{
  "d_model": 320,
  "positions": "rope",
  "tie_embeddings": true,
  "parallel_block": false,
  "init": "normal",
  "init_std_o": 0.00689,
  "init_std_down": 0.00689,
  "lr_mult_o": 1.5,
  "beta1": 0.93,
  "grad_clip": 0.5,
  "final_lr_fraction": 0.0
}
MLP neurons of a small language model. Each row is named by its layer, matrix (up: input weights) and neuron, and shows model dimensions 160-319. Each number is 500 + 40 x the weight over its row's rms, rounded and kept within 0 to 999. Numbers have three digits each.
A block is one neuron, or neurons of one layer that tend to fire together. After each block is what it responds to, as a language model described it from the Wikipedia text at the highest values.

L5.up917:533509511517524552451406501479470552498533502513532533527481430440558481496507475508496558523489565490485548455544453488523495493507445553545516531483436523496523645515468518530413533479564445482560514426498489548512480570506434511628467544553497497543462429437518538562513547471469554549439441514453475509462513509516451504513480494449530532462450521523402497510602484487509478493418482431475469551507463462486617471562481470551521464506613504515540420534456470589443560510516507
Description: Delimiter tokens ending a row number or list entry in tables and lists, mainly the period after track-listing numbers, plus pipes and line breaks.

L3.up34:475488546508438492547504500415489566515502518457533527478479511525516480523504450482490539426542476506511458454473481502478437529462475486505508511453515416498481493500468455455465514523493608485523494517507503476506553580534461526522530479457530460500467537492515552492516446489575482476463561526454473500515503463497509527515480483375592534486477493533428448475487478515467599491486547502545537420481504475499535480507524485468472456468512483498510429556537504566535508504486539
L3.up173:422520568462562534537600561523469489427449539519486503532505416478469424481455535504582450491552494474570468466529492427533520545538568505451496513519582516472464496460508502512449491500463542511568540512470540527548452414469501532496554462546522558419511546512416499528542572498488470561525588486476567463467467488517527537514497456424529486528453462545522418570476537451503491488527574532429500491511483497523509487486478564434519399529457467479457466477502482462515440530499444
L3.up405:561550453503505505481430473539494430474520514474498445506504484477470405520478558449532542481566464456491498465515502546588526516510510440510498502501560457510672510455494540488451555599471499527499478523526548519569540503549458455521485505465545503500481513535557476532543515552508514436513532508479516512510594483471474522515483479477436555515485549436424432483530455509512493482549435466515480490518520473491451493484547477504498475538512522502502529491443556455447506543469517
L3.up619:481484424469422492460498534530510485511558452539508441490538491534489472402505535416501489507414474465454523472493494450548496540486481571485470463507563527472467495504546596546452553512523564503546472544475511464512480472503485517526546511435529492455498452396526479457476480503497502470451500482470485504582493500477500526515516535451433418471523520486489487542500539518499448353543503527542526477496551506527555472440453565470503563494560450501585480528566457481446485571490605
L3.up627:500569439441470504490483516440492516517478511588419504454459506522444472435514545539454455562566433497486522465468497438506472543524498515542485482448488499491474519476495529521554532563478514515486500464500408529511500434521571519497523498489529533456471543492498496512502460526478594531412494504452522548493524559493551516407453490436507508528439469518518474442441463519494528505480487415572504504467483489609557452477495496436595501497498504568484467544446439498503570438552465
L3.up899:506560516531454523450484470545449500504551517474488461515469478519491570503490457471466628425516482506491508506501500417530548524536509525503554494534511511511588467579535473475403505548432551492487511483440437486547488545427485499460491546459447489486410490542578549503544532522467526419447581498491487447478553452486408493498514418471469465576523495534469515512457576466524465447489528523600465438543525558389513440528561491504517556504524489613533538493462415466458505532458539
L3.up926:513457429497495476578583498482542557536558568559459571601488450507521428519476554466555566511537461627532458390604476490573523548458493475462469512548504517487504529533516435472506505513431547503457472508472496479502487540522481489509521516472487481500481431510502523562479549534467543503462489451549481456483497482499474442533447496508463491536518478516494474461533522493455497480542565502536508487512503520577560460491516523490488444502519508504449514487515428549518506582495450
L3.up1100:436492499457487543491491494530487529562562496551543474460501493500555519453419519425480511497485464425557543502524383539499500559502518469573525455501579515477502526474490539532490547517503514467442504488508444504504539539467498481508482493447565534462421495483413450482526517515515545509503507536527496511488498441507479551466478496442459412553449469486478480538478490490438444520536484580528455474433571416523490468479520525484514516538488557462500456472427477489491577513528492
Description: The last digit of a four-digit year split after its first three digits, as in 200|0, 187|0, 196|4, plus table "Year" headers.

L5.up1242:543544413516488547518451529518508480445524483489500481500464542494555446507447436517541546524506460504530532444517493448483547601538441523477475510524497482419416571545515496488457477573403481511560457527461588450475503408532462504452467491440549499520542457496558511456546552558451510512473516525537495522539459537515447497483542528487468494499517462495508482501501528571485455464482466463554525493499499548459479534523474494497544457512519458433529487539552555519451545449458431
Description: Last digit of a four-digit year in full dates (December 22, 2010; August 2018), plus some table-cell separators and line breaks after headings.